config.toml
n_kv_head = 2
norm_place = "pre"
attn_scale = 0.0888
tie_embeddings = false
extras = ["capped logits"]
beta1 = 0.95
lr_head = 0.0069
warmup_steps = 57
schedule = "wsd"
steps = 10651
MLP neurons of a small language model. Each row is named by its layer, matrix (up: input weights; down: output weights) and neuron, and shows model dimensions 208-335. Each number is 128 + 32 x the weight over its row's rms, rounded and kept within 0 to 255. Numbers have three digits each.
After each neuron's rows, "raises" lists the tokens whose logits its output raises most directly, leaving later layers aside.

L6.up764:094112109161096157158126095102109127104133067167117095138086153118137135121140186118106124086101117103072112156105110111116102117161111117073086096121183160081133163103085174093090155086128099126128160109154122169102126171091135098167157176126135109088183115182156063170113119090104126072076155069074131105148153127064144170136128092077115167124153160112099144158174165141111117120061
L6.down764:129132114128034122137179131169115120120133106132107033087116125126090127112131165151129113112145103167134109082145069061130127152147056137121140105161157122042112126112146113100123150074226081110175128171138128106147128148128136124129124135127099116105162099138180082095126178137156145143110208142115131083137181136088141124123127111146064145184142159097107120116140144087128156139130
raises: "ological", "″", "ology", "ologist", " themselves"

L6.up909:087113184118123096144109109187096124154139117169131119130092170123134090148136098193122135183153099121146158088100101076084216100137124125136116115118123173092110078131129164112137116118068123154099092120118191123157097085128161150140138143098137114134153150220170160152142116103167120086145121136090112065124137123127172117065155145134157129126147115130158107108106124167070095050122
L6.down909:090136118084171063113183114128164135111144117141081143123095139118121199108145097111148187107121151127166121157071110102132168110119160124161088106155149131105112088121101167142169131087089062206125081146115169136182129117095120139176105135092154095122149078203154190128152061122155106136146124100133074097148155146136170127139109177148093132149116148134148094192136129118089148102170
raises: "ly", "ge", "ary", "aries", "li"

L6.up1835:151141106109138096124121134079117174104118153157087151164073170142126154156107148085094117125136166141086184173126137117152132167093072148134169178153154101113178161091139119157099150126183121138055152124189093083069127175055111117118120055130163104100136074088129092086095098133130149130112147143126193140169198100145142126120103146173153144137045131156133111148135110129092136132161
L6.down1835:171154096132054154121056120126114212116136116134066115143103115107136122100150058139132089140138136117107169158130157133165130205087112128149186159161167095150127105132132173160094142133137089133089161091153166101080108087085072147095094097134090106120173128164198137163149124133083117152069132112109125128113136131174170151167090172122124174125171126066150107081145123106071095145103
raises: " than", "sh", "be", "ians", "sc"

L4.up2042:091123174100099148114100134134110146126080188138106142126116123148163118107029211152146131140139135143085116169121119093124124134120093139145094190112150125120132082156105062109181132099093099118112115134122169098121128144085142092122142098132129116119095138148107134204065079192118076100160111057081031117110145153091125109099121132153186076089187145119121180180043116166124154060120
L4.down2042:161125153093072138153173101094110094118139111098118167136098168069204147120120137130152156150135121146122123178148096149151076083141087081126121161122103141168110100093140099134136106111132118187171055152132150159088131128087177153139092163100172174141065135125152172111130161135153143158090209110148131163143049122169077112174129182120121155131118147018153148176076117112153160057138
raises: "od", "odic", "ier", "ace", "red"

L4.up1804:183113089144062107119165176117128158145091133159151110096120152131151143124122139111135109187111114131164150143157132128104147140070107097196158117114130105163085118123132118148085111129120182161118118078104132174089133125181120170057129110145180099079117188014094146164178124103132154056102159090198089113203145155126132173109160105139137189097145083145136104135130132142086092134185
L4.down1804:153083121138049132148149090120152096145108087142162208091093079166149128118174145103148174111170162169123123188166189110112127138052086077134152172112160087148100124136107126104136152100171184062089082086137134126134136160187201133154118061137134147128150134126091141149134145141159102115139163157144100068167118183124134188185177100113126142086143023103105150152125089181106087054161
raises: "shire", "sc", "ycl", "ose", "let"

L6.up1974:109100182127128113077128086190164142099136140174073137137157177082127107095177087105097122105158154117109169114084115129107181117128116128181119152149121116133124174150120159105149096071088116119158112115124133103151096163163123076137129137098166111131106170069130091208142176146108160108167155113096126162108147116118138150173093116160117099111123130101110135114183138172158120100097
L6.down1974:116104149108070131132133117145145144077095159119156142116141114116108149133128132155171196144162103145155151103148147114119098129145154174118162075183149112114101158098090173165137173098156083050123166112164109140141077141033140148227122134130120095119116109119139165142078115144087169134107103099154095126082121083126146091129097137147146147132127087083145133112130147102148130119140
raises: "let", "olic", "Climate", " town", "house"

L4.up1453:125140067140145069130156105140076067094131150107113126192136096079154134118170104179122119173077162156095161184152139106166173139106178161116131103113146106078140076166144165163120150106142108199099154123160106151115097106169090100114150159199094155101154156075129154100071144180104119100135168118169086169111160101080138132071147115108110152090181184168084099110140185137082106128103
L4.down1453:111105156112101125119117149117114194163091173134167177142110120031158073094179186101167180150056149111127110118114093205112102109114135148114166107120090130107143092128145152153182121124128135102077175093121119127142144151160124155148127184119174158176183146182150167053118118200107132087139084170152138099028086159108130182188080136144122098161122140109180146168143176121103149128106
raises: "en", "ons", "on", "one", "oni"

L6.up1037:097190111118166185133161169116114137141139140142096175125103043135113100171106161097149170160097153185097098135154125123193062129125095101143138207144135183144108101113136139099100166109116069093135081128107153149073137103138112174116167157131211106099115142148123095159121141086098153079139148072116100148144118158158157167172096138142127161114149153148119106146148053202114127190125
L6.down1037:086128106142104209103169125165113103124108163129141105113143091099205143155128153135077079161131144165130106145103130129161119180154103082158078135100075131166207118080095143170127152169087111068110121113142117117113134175112067097111140195129139142073140108105104156153126090122169148107095118109154174185056106130149098160151072115089095152093065164167122156131117128110130119067103
raises: "or", "ided", "ective", "ored", "ors"

L4.up840:174130124143086095124103092138071165130137159050119100163185158095122108190132129138077133177088137097143090150144096068108133125095136108134115128177097116074149092168114122137210164172160137177068108112101113070154184191188092127180129105122162193168087092111150068132099151202136176124171146086069171138176165098154152073142141105157098070129114158118137090132152068124040135170083
L4.down840:136087090104125093167105124135158144135117138171132147082122129097178069104175147119171117180132117204132151155177152153130120093076150181201156120154129123126089118132063082159163163124162130127061112148164195074116118121161101207086114171115130131175127174141198098156157131148144130162173095157098147109122128156064200079148108072077136115090169128147184119185106130142145070191104
raises: "shire", "ons", "on", "land", "are"

L6.up529:137153148166170153154130141126148059133173115128112190128128081151086102119113153050122094125078144132154085108144091174106113116093097116151163170099108158118124122210112173142097112119084109106151157064128082117212150142147116099138142165128157094142106160121085160173080114093119106102122102096110097103118104127133126149051056072161155137146113203140121098144123169135130094140157
L6.down529:132154163142108177188146154094151120093138065113096111141128146151144113142186174153150090132131101100089117080137086174156167126086080110105073177105122198136145157139075154151138132164088145123134150148145180101189109129101135135085114090168095091147136117101128119136093112157102148089133140104179119124132148134103151081162194178093156157102151144133124100116116142188119124151093
raises: "ights", "ight", "ices", "und", "ches"

L6.up952:167147130149134150164125096140131184105102159087149183137091129173150141110151119085120130138150184171150150092063124144051154119082080136085166129152061121096077156160114132127102120083125187139148123099146100159135131158125092039089127119156101119179126154101073136120128140134134112134135134120158138089106122140170129134077095117095153158111101114174176059135127122168089091126167
L6.down952:106151146197115121136140160111168126098150127108144177171200112150091142159141106130178093139058102184152126087086182115105090093127115171174161207188137162112099086114070163181175132118146171169100163093158079132159081114124090114126162115099103088142147165140151141134119117162116118157095125123181121152138159156151121131136168098118100135137087047110082121105126125119180129222146
raises: "ged", "ges", "ge", "RA", "ger"

L4.up1127:094178137147188120062173148165120125134140136108154144138136063136078129106125198128122110087141171109178180062122132108131085152100070136141174205180127200036089143120167092130147189122066152123070133120128161165155136135139057112136141167165186170094144116162144099122150180124112121137105136156140139130122105063105135062125137173088068170156063125108147127114084134088132115134106
L4.down1127:194157158153105149142137096164134045143074129105162100129134136120143179172096110186087095159105191102115155066116124124159101106148118143147130154154160135114149132119166072122132159150145092140166163200162152082202106094097117116087124139163123069090198137080142093104125131142151162088149093076144106077046070057140086103148139150137099127141105203119162113118108126088073163105193
raises: "^{", "obile", "^", "qu", "aid"

L6.up1116:120169132101147137118141188139086197125135105073098171118135122147128106161113132121149157105132144140139170153131103109086120029074105085149092195080201145165117136103114176122128085116144166133095127121095135103093102146123168137126142111124130139127079096131067107152122147109144079209149074131107120126105071093117121144109147153186061137143094122137133142172115162097069175171149
L6.down1116:128118145057153134168125138134073154104123102165147102154163145147111155127124156148148122143174152140115113170082109155128143058085107116109069165114158169128112194116127128132138121152149122112126163138128128116073060132080115117076146191115127091110147127131145145141139122132171075174148086110161113103137100135118105137136213184139128040166166140108166157112129106167094177141119
raises: "ark", "iet", "ons", " Guide", "arks"

L6.up1652:062158119148109109090114068106096093198080093126156138155131143090142135155130147100126145107098148086171152175072155137123134069112059131104127176095158078166155079181135122158089180070127143111091187119110089152105138123066112145182112119167152097143157168162096124173112123169067129148138165166124171125134103134132128091101147126125135124106131113148179112148143126132080158168084
L6.down1652:088119116196092131120163103084148132163099092238152110064149113077122087126107098137121128088152105153114157170094098137176129066189117133107147105114107101144091109122108109112109119078131120169183169137144119095136110105104060179174129116185148138121131104159120141079148112147137123159151143159130126153163130118180097127120093159139130187171104118151147217110123143138090191184145
raises: " of", "ary", "well", "coming", "omon"

L4.up1580:176093153140088122140129122118124138098180085051110151105127127153109055078092157185134121174140134075091094150172092143127117036132115095138133169135139119174145088081138131121099102097123136090177155105054155127103114130114153087110123114071098105194093125113075120140112115102193136072081120127133171160126177113124157170111134107095144088143114134123126060142168139080128171139128
L4.down1580:099100098126164130188153095104141108105153134078188135100142057179102193080078173117176132096138131142158176135180130110131085161131092087154153137153120096142170115150114170077149123149205212153156156141137220095054054147118151146112110037115121114122099129102140142174125109160102152138106099125196101143204079199142127164142089129116138071160147109165146142098144089059152110122056
raises: "ney", " them", "rian", "ration", "gan"

L6.up337:100089090151175177095135124129081150123095211080157135095134128066058111153165117141133164126124145141116117088143089124162173106097096132124139134192165091171080160132221118217126141129090128109128123140114087159093115120159210080086194077114155165104143102097134004161130120112157127104105110105134108107143153094138178152129153208167171104104143062149153051137126128081100147132134
L6.down337:136089132170161153079122113118117170110057130167098171156133118123096125130109188153145108102174111138139096175124175129103161157168132147168066127119099150124181088124117098138130163110159170087078098147110155126094119199097104138150130173130107104100083089127127114124157050137142160168090062134155173162105124255115120118149172083101156098071123102121151134110165138091104158125115
raises: " it", " there", " they", " this", " these"

L6.up208:131135120160126072157101130081108130164150147129135132140162149121112132093112096155070145107098092082148116112116128112114137121129063125152128148155156075130103094128189151115086232103121156126139092151161127170062135129103117148143122128162157107163176100170130110097144105150106083108132155133089176148181156153086146104121139154168121116123163183183105107170130139172157086152131
L6.down208:110147112217084125135120104136123108095164120096127154139161107115114134087121115104130094089114099089107155117124150091207138155113146124088179154124104138116137159133068125155114161157173124091149066128158168158073123177123106103120088140136169122173172090105136117140119131170125113120197112139079150170199157141112118162085111143168115067111170144147125121133132131162118173093165
raises: "-", "piece", "y", "coming", "====="

L4.up953:160131076154145195087147129081123067157104074108127145093129164135111154116178168103086107104094174112149128175120113112148108112141094132157107116149110173119151121112152140173130128184177061113119092148145156151151151109133119136187135095154089100175155071121133124102138148090163143163199138079163098150131108146154090117159166097094196127148117149157120148117095160135137060089109
L4.down953:146201103144128135038108181164146114152089133116153164145143077145095171156139096136075063146120150181178038134166105108178098061103138106123072147141147137139134135109081178120148129151115136116074133109086115161058171170103092104128167123180105147153165099156175148125139128172156112131125157105181095131107121081169128167145174108144064108128088163160092151089100119118162079129126
raises: "ation", "ree", "ed", "ative", "reg"

L6.up444:110118108119111100098134072131112136127116130153122174101159160122181154057092127162091135113092160112138140132151133109140071145148104141105152154082157147106130177123065167090180124083117108180160183091153101110081143095137111153149095096110124120150087129087067130120112151111123063117156133107158145106149163148099122137176196127101211064169112085016054151181132081136130160139132
L6.down444:116147121121149140117108116119130159110149122118117130131122052131149140119082139119119137136217154092137160052111112147105145136046094135160183115134126143134149139117191129176038116155119107139087165130166124138104081190112173094146102127159158103147100117075144096090123088088114073118135156174164155140148157108144022131136137094151175203155113114127155125100121123107125100098043
raises: "ist", "ted", "illa", "ished", "ists"

L6.up498:089184131143127191133127141179126122135132158091109117117150121169078158091129124114134157083094146080069147137082100108076160131180073114177156148146143176079104136140105144163110111104095131135080153104093114170186164139149115157193097092152108110166124172095038082089099188149136133124087152111045133154175113118143123144140131149131140135149198107069114121100183082153121109141160
L6.down498:095190159133153162182084128141174162114123117129089118107130148137127181158161104058145136082107124087089113097068111148114185131225114153172128123183111145096138129078062075132150118096141169129141146147151071180118107121113172130170105152138075152148148095113091110061160117131150100077070115088120146175119179104131164131152143133099086091157165137125112144121153083145146145185171
raises: "ions", "un", "ion", "als", "iting"

L6.up680:132134098167118119116182083098114171102092132172132122123174112082149103096115167071101106149134166135084142131107150142142151106119178083141102173129160148208109089148160151072183075057181096169085119169137086170151162058117125097120150090151210158091125160092138188154104141115076142106071134127124148132088148157047157129128129162157132195138082146135111129129110137141140114164176
L6.down680:095172145128129104056191137119131177051151134100106164086117124082181106060088117122108150138150105144084171087116142112165162122189091120235092164165149142123100100104151134131168101144154092158133140162124093131178116083130117166132102145108140143143098156145118095150130132141133165164148110210131116110089148106181123152113171150136104170184162110130134155122128101128174117148173
raises: "ate", "ary", "oke", "aries", "gn"

L6.up433:129129119147097111133128140079068119112142170202112098120112132129079149193198130180152116122140129130159153140121097114152103120124128175139097128096183128081164088164142116095120086084120115176144188093150088176128166125097149075099133121139119122155200107111111093144128106123111113189086119161137117154147115091137100144162105119099054102164128141169063101160187133165109137063131
L6.down433:097119160097112182110120163142089161069102193145159102053174111144115121097156118103152123066147040101145166096164088115175105122122137132141153137126152130089143069097089130155196127174165132155098151141087149134137116130093153144174173141133095124153179111135104160088132132079125109125108122118095119142154181094059151127169154129088109108104133110144129109120121074122077079095096
raises: " it", "ury", "here", "ur", "us"

L4.up1528:133117073106132138168138111107185164179104173117138089138096110107135113130124142117105127112105135087148104125151049097109139093097113119104104153157101110148105119183109167120134137134150123167150163118145167158127123149096110167221184062116157125156098163123147188140100086135112107099104164148129184092093128161129117149131145047180128122148174095149127146107157161182125091119162
L4.down1528:161161179116137135098136162144164128139205141159135139182148165066143195115128118170125167098146139061119115138169093129109156169163123133122083077137115090145112001179073169087141104140124139088138074142152192134142135143164118109133127098097143186125109102149198158136161111138101105114126142110086151120116192090144156125029150096116165130076117106105089142132134137143137140141125
raises: "een", "ity", "hot", "ares", "ee"

L6.up897:081121152223188074040137129191088096186155115080154135123077110159145116082137165106106131123099159146122162143136114142108165111108109116136182140156154086100146118105129158144113188099131122142151139101163163127162189117216131167118105139111144123178102130136108109172119148159128070170205167112151196158087115108083163056103146094086113131179098111145133165133167102104107129160096
L6.down897:131138104122076141140112101125100096131154092065094132100133114188099110150128115095144106173104164141095133175128128099128096104160113092138128089167091112177188133191169111145116192103095126076149161132083139053093161122165166120166081138111217098178057126161219092130138109137105186111167100168126152151124104046093131115053146133157153188109160206155114077095109111130068115160116
raises: "ible", "ments", "arm", "ym", "able"

L6.up155:156111109145138231068135136131092096127091109157132063131110118117109132116216156127144112168120176184125203062092117137089108112148152147142083118119122133101107086122131131084093172135128166095106122138145095170121115149111116124100208074125157135158091141111104129132034114147154073113162110126152142136167146109155128153074162116138114118201097121175181072142062072142100186127112
L6.down155:113088188084093097100120153107154108168109099145131095077128080171127150097168119146125080177105206201165082086082103153084130162180082122168152085113098117115113114122088133164128108111133147108117098131182101148149149156079057130152128177077095154121133151180124180128119150103116086098120132132058132115131088140061112167114199124085119210131192129079121209163155128162145117097121
raises: " \"", " '", " “", " ‘", "ry"

L6.up269:082091132139108113118121122112123160135111109083102162202167137181110155094197141143158087141173086120059205123102086086140166138170079132122094138128122120118159109116124149132129207110128096137127114092119131134097163158130127183154156134123101153140165082126081121105166103138137160117127088103183132110119109122121108094092093098125117120112139099126103153161126138139143129138203
L6.down269:107167149138167156104076135109140138108134149177118126168161156125183114155107122190164136151161107111101158143095095118166113152130133117111127203104152101182183123072118094080140133076157090190082170156139102171116166130081133211129186165132144136112170136161106156129127100132101174097094106156148156107153126102180140147109188090103130116153180101075194125149137089122154130166121
raises: "ane", "urer", "ights", "urance", "ular"

L6.up1087:099096115129107148145158124088130148161119098127123072166123131096082116135168173111124132096120178123130105148102098109106141123158168094144144147117118108140173103131122104179122113145126111071089137110112126147119097142123117100096081063178131124130158094158096126122163146089116147116116142121115140117113167117163138105117179110102133161094208089095114139143171108179100162088148
L6.down1087:129099127141114122177074158119142164140123142147158087074186084051161147161085128105159116172126117160111156113112101141123125099140096040140182149140115093148116115185083074141157150123132120159118116162168114082086095124078130153131084130107130119109157132210149121135169101083152141181137090201098140133123138101134166120130160140119158129143158121114145173110185108128139195053150
raises: "ist", "ont", "als", "ly", " of"

L4.up1643:101138107166148155147122139137114085135134108125069149124174178108117106183137145110139179124089198131204139171128117153120142103098141099133090124061048163168132118134111130096122078108109091168163106125154150105088182165172084105068171113123073058098129164140143151133134093153150117149120146180164113108087157056135086135152085124131085121105113140081130057100141162135096038104105
L4.down1643:128135088125128141110127134165151109113160151135131112171142143089119124085152153100083148115125160147072108149166154102118099138171130161141106128074122146145108118132125133077109174144135094134143136159127137076113110169175123110126131122132157161079141121118143121111144116124103059119136160105152044122089116076173159129134133114175132130137086158086099175166129106184113087080079
raises: "ity", "eline", "back", " than", "an"

L6.up1347:153108152114101069103105194123082196086114149129169094137117132152160118097150148139087096131119181133136111142156096123139096139100154107090103125143144160099119149142155118181136064153124144142068111132152132033155139189180109123162098138161174149154107063117078096159088131139125175111109121107105094129137097134131110131158162139154160143162090123114086152125074137141102174151131
L6.down1347:057150139145162116101129159120089107123085157131185178087171094173195099149152144115089139114112082149141073162105113132110049164130118115097117175130143068166202164161166071146109106142197125106034174141150109117155104131110105111142141142067111160115125173156108118102108168138114132137090165115120130106161183150106117134181132162112054128123082188140094142081102175127097089142159
raises: "ade", "oon", "ree", "istry", "akers"

L6.up1316:158112105091163120153111143148120119123122082150139103160143175075214131158113141163130142144145153079116108122129147139155131148140171129076122178130101060149135159139147122197180143142165079083124128121068072020159098086089137151138203160150128139135155127125123157180134115128130132163127158133101123153130084101129082125092129104164134072148113115149176122119086135158093131122122
L6.down1316:134077113085102048166060126121129164062138095143120144080166143088122122101140116151168139150086136155132116090039121109088086116122122139126128130117116130176127126127116186144106128148133066100147163113089124088173157148071184145137174131089142188120157153148153124097130097148179157161135124146084151112104165066071184135109149100131157101098128107082155134116137167114081140098112
raises: "=", "n", "ed", "ally", "le"

L6.up720:177179188142077160105169084121190075130192115146096103135135113104126114132020098131144136174014065142126088137092140122103126124087090117158087106139106106091106136147110128178136117105041122135085110161147035133159157152107112097166128143065141126179093087117098124125138240151109141124158100049094156101190130158120078093141100175174164112139136112109103128122042096145112072128139
L6.down720:103081152148134146152126123158109107108147084091132140189081162175105040130122129083143154157107148096127124130133053110135103231133086145141161128108118165066136097101122104133132098125164126118115130160202106126127154161122124195142108164102102159125131111140161111115099118165150123161175078120120113129147130115089074211173093163144088106125143125111143214164106141176145136137143
raises: "iano", "iet", " them", "azzo", "the"

L6.up350:124124141143128158106135117127111070111104184125107126185092138105188135153094148140126102101142083148142094153125142104172083068088166131107114170114133149075211130151158114193141096130136142152119136163139150081091175126068159157093167118106149139119142089193133098116086150166074084150101133110126148171128157152103124134112162161124185129149115108077176100106157138193099077169145
L6.down350:077103143126100089121096136130140070163129128073074113145134178135127124069121142084124095122153112139178150148094151161109117144138090080140121129144121132131189145122128093126134097140123140101134143157112144124123113162106156154093121133149125154053101161200132080115101168133142115189104156086078144144119142124108127155095158112087173157127163114128161099092174145146098146196132
raises: "i", "ics", "hes", "ton", "orph"

L4.up1195:058063116142153117146137076079194198153137111089145159125123121115148100154093140126145090165104068142101127157157123178153153156069122107181168139121181194175078145154186108096169108066124144110103137125083134106122152087153107129123130115167056200130121169059175116135157158104091108097095102148131130097086127163122141168117120116131068138124155072167172122124111141089082165122155
L4.down1195:209128170079169157154151123145058179139132108160105089145157208124084154091101098146140128132087183132165113113158164058133154144161118139151093069159160075105084120123098134125161086107132127109094175154153128112136135104151101123078160096163159121118137111126117125122095140106149102156101082089103103117137144124202161125156208135069140088136148139157097125151051102160084135119121
raises: "ification", "ify", "ified", "Key", "ography"

L4.up360:176166118190167115129123149121137143120157143133096149092161141118097140117205123129151158121113152091066165129100104114139093109188116128088082164108169119113135089186141166191109162161160136102152145109154077177066107119087157122146119128127130135092067087197088107120136140126080092146105066116149163134127109124133181134089116096135107108171124147156140145110120171107140134083189
L4.down360:198099139127144108117134145109125163113117115100081144135101105126068146163096168100169135062151096126097141110159118138096165149161149141124099102054114175125162166100133125143169122150196122100094158105066082157102148151090072066124136162140148121109057052134110129149152059116131115188140157173155160201153131141136140085158201120095151106105143093127080188070122180099178166120131
raises: " they", " she", "ance", " he", " it"

L6.up1294:127096113103101158115131128130166074169146090156119149151154080138107148133109146085146165093153130155109107119133161158139180105129140116096091181123099172082125144086094136093143132111098112126106137148196184118132113132159154181104091117113143108188115173156158156155122130084099097110051107162195112100103098093123115064104148149110195058118118139077121182133113122151103141114119
L6.down1294:169153120132145106144104164133152106116099076151082163111130087114094102120090100123151133105155186102165084109060112136125123128071141112103161145080177177122108164128158110161137120177132130191149107124100131092077127118154123102102191091209163110114104155116159093221142145140105104185137100110127121112103116093145158110158077089125120157116120113181094096140161136120147111143158
raises: " charge", "so", "ibility", "shire", "ris"

L6.up1630:119131151121177132128153108187134073151108116048142108152116133154087175113145171157104081152107088118123164075103115111115124111147121196201106100176166073170103074157120179148152182118114099123120107097142162185135107178175168119175067092100094094159134106093130182166164139157114074132119119078139151084175153085103148085146082100105143093126144148124095125149142114129134125111103
L6.down1630:115136121112166103061111126121123164130124122101118108166103191110103097120131093096178130102117179144078134101135123121173179140119089148170120124094154087167122126173133110181165145159078134127158156125156124141114166140121114131148133180142084155146120111168073131125163191108143160172164084079120089135193112119189093158129101162121183135125102080132087133163146146122124089209096
raises: "led", " Swing", "ted", "to", "ts"

L6.up713:128122157073185118154160176083122178115064164129132132109105155188156037160100154086094138125147115131098125082087108128080142152180113130111124171090150145131153125135128156133122127158117105081153096159146138090114107116156077126115171138195132104137139145076086183096140147057129149169161165135129167117159142148164179115118190116132110115153144147142144140174156107147109050068110
L6.down713:100093111098148100144167125153130118111148158136142092084128188090117110155113138105113090140161177155097165119152083149043173132138160168114148113101115148164077157169181127157061199139098119092184108144147119130147079145161110093162156139104108151152180117146087122074147145124100180142184163149134124108143137155155166091185149105156136138185223116104128130164100157175144141131113
raises: "ally", "ism", "isation", "ization", "ological"

L6.up947:080128048128169135132132140199154170135129141166177166132124089096087123050157148124120125147128140119175173110130162132104200078093060138137120180122091096115111160127147166132204159149133123121137116117183150116131190163125183127155112075107122173132168150163139130114115106120105111084125091131131150149177105138162143147122134166102143205153226102132110103118153088121184156121179
L6.down947:113111171107117140105119112142154191044131105151172224150133165113084091088166122153172138145169131094154192086119179170112110104106123126095155113075115095088149130082107097168190156166089157129089130143132145125106154150114165131133115134136135123068156042107137121140115150101108096117126133112118170143188112125165096168081121096113145095123162107158115185140169086106173104089205
raises: "chers", "rows", "ches", "ched", "te"

L6.up86:143146156156145132104103156099078115118143156115096092136087080164177099149106211113153148094141138143150111090143132068140142160194154138141145141152092138117084131116152205123184171122100127144148113109155164175115128183220099195124118080085068122153118162084143130111118168150188105179136116094042138039183103101085111143094184150135096115116140116178110150145120171093147174155113
L6.down86:089166159135057101112120114131175113166100170122158173135086104097062074095176150086112151179189181114104165136137167179137112139114128104125189157122152139146187107096114171097147208172108112138164102167144160130134123121109119131142121131173113178072081135152133140114087089141120124112152094159116153085149120121082173072130142211108139133153149115149098117059111158189095097144145
raises: "y", "ou", "time", "our", "hip"

L6.up883:106091150137171138116131141130146164158145127079135163093082104130118121134157145066153123171131105091093212152137110084159125096195099089082112114162156179134131123121142184133136143107114130139120120118117132196147125108180079116138109103169163079078089107052107098171090174127098093129112145132166093115133155123151199119134146062131170146118160132150095129144120133145072132134153
L6.down883:137169117120115153136136133150162167168177082126080137100123163136144129120138123163144110183153122054126113176130129155173121135168109149116153157138210159148149117059089137165175177109103116125161073066098103121151153102138185100130148059149114151143086167122188144082168115159104150117150098155108154137117090130200140179210138089154126157175130145152097103113171121089138179113153
raises: "e", "agon", "ee", "old", "ual"

L6.up1542:065128100142161095132176158175092145124125093076079113158101110135102149148163089111126116110114089112122177082114148086128198169141148110114120173128165110088064154120156172126179094123105180124151090146086087103141096091106103168115136109179137108147168149129130175126151156024061111131121124109163148125173083085059115153098172129090105156124174159148134143140117118126155111160157
L6.down1542:129145163085166104145151165167150094137129106126133105086099143104068123141165117136118111083150137107075113107095168148122133161086158109133099140124131134108060137157153130144080140095042174127137155102088142161139062160099117142187169131120166110142102140065166130074107075058081089089105114134113115161112090141150171161154174101110138117138119187140106101080095111097163158100167
raises: "ive", "ives", "ially", "ism", "ğ"

L6.up1499:097172177132084107153126180082102131111103113115142122172142110113109126096154075129077155168116077174204112156102205096103111160115098154170183161059139125075131200167140241089123135093112117112126124143113175105121153111162169177174152148091099127136134151172079142083138116131084138114089113051125127131143070143157037149171141131211197124186168127154080185086127105162122108110156
L6.down1499:066124211094084103152102180131149129086070111144114128146143168112107112115128167112091107122148092168129170151140137090071081129127176130173107144158155085162127192095131186124098151160104093153166123177129138092163105159128176090169103139125079191144129129154113163086124128154133142157100122113156091101109128108166141116153108121144186151168193132159140160113087144171119129128138
raises: "ty", "let", "ities", "met", "a"

L4.up1259:121124066135126106105151080107084171177142146133123131057133116126129125117114085146084240126099112146167162104140160124106134140168102123093111103109077127137065149121096115146098070144079182079125131122133113151128087099095095056094092102130172200155094153164061120098138092074118151141189189132153156149130081156132103091102137091171063101077155063157089120081092116154177163071152
L4.down1259:133091195119184174048114064105098129135140051169096131147049129059086187046103195112158106165138118089133088156162145060156122144098140109128109083147170090103098119082155126143180105158162082105095147192160160134068107091097106133131122163077139123118136210188075131092180138129124168216152043106109093126117110179130164151138085146130120170130097107171147166152116098174101132157076
raises: "ans", "aches", "ze", "ava", "res"

L6.up446:109109147160093134110170100121121145113064151097113141100106124155127183108164157119135084109143162114126118113091121095095135157070110062047164095180114107129122087107117191192157191131096145107223142149131116132150103159155054118113165123081140022139159086145093097166111178090110104067149108162182134103106098121122124093095155111109181102111097183120087089113110108185130083069127
L6.down446:102115096142112140130107150139198137142177099143131093141050131177150126153180101175057075094190131091130135168142110139138133133103092063173159151103130071132141118134100116170147128113124161163145135115155180129159095157142107131138108093116170155154175072152170094147085124148083092119131129115084153152134115131166123149161079150151112156120079090146116131180087182085164152115131
raises: "rig", "rich", "ler", "le", "enn"

L6.up1225:146104143148087128131096147074143082083105101098149135151121129161092144082135156119155079155207097115121137123124118098145140151101127168107142135095180142158079079131195111126151149125059180131170131096131036135184133129085124051165161147132107193208187136107105169099124166161116098149134107171099123112124128097152081115056126097150137109157114134112133148098135185140156159080091
L6.down1225:136173129132145215123081103197051117072146162160116107082128178108146147061133196059109136163115089114113144131169093118106088094135119123123124104136168135135106154094077120180098103120150162108160127126100113133140106089104166115188147127096110138183150097106111128172091175113122147146052147145066127170138165143127142155081129108146124122147089072113080148165158140149142084111099
raises: "ters", "ob", "ter", "ody", "ust"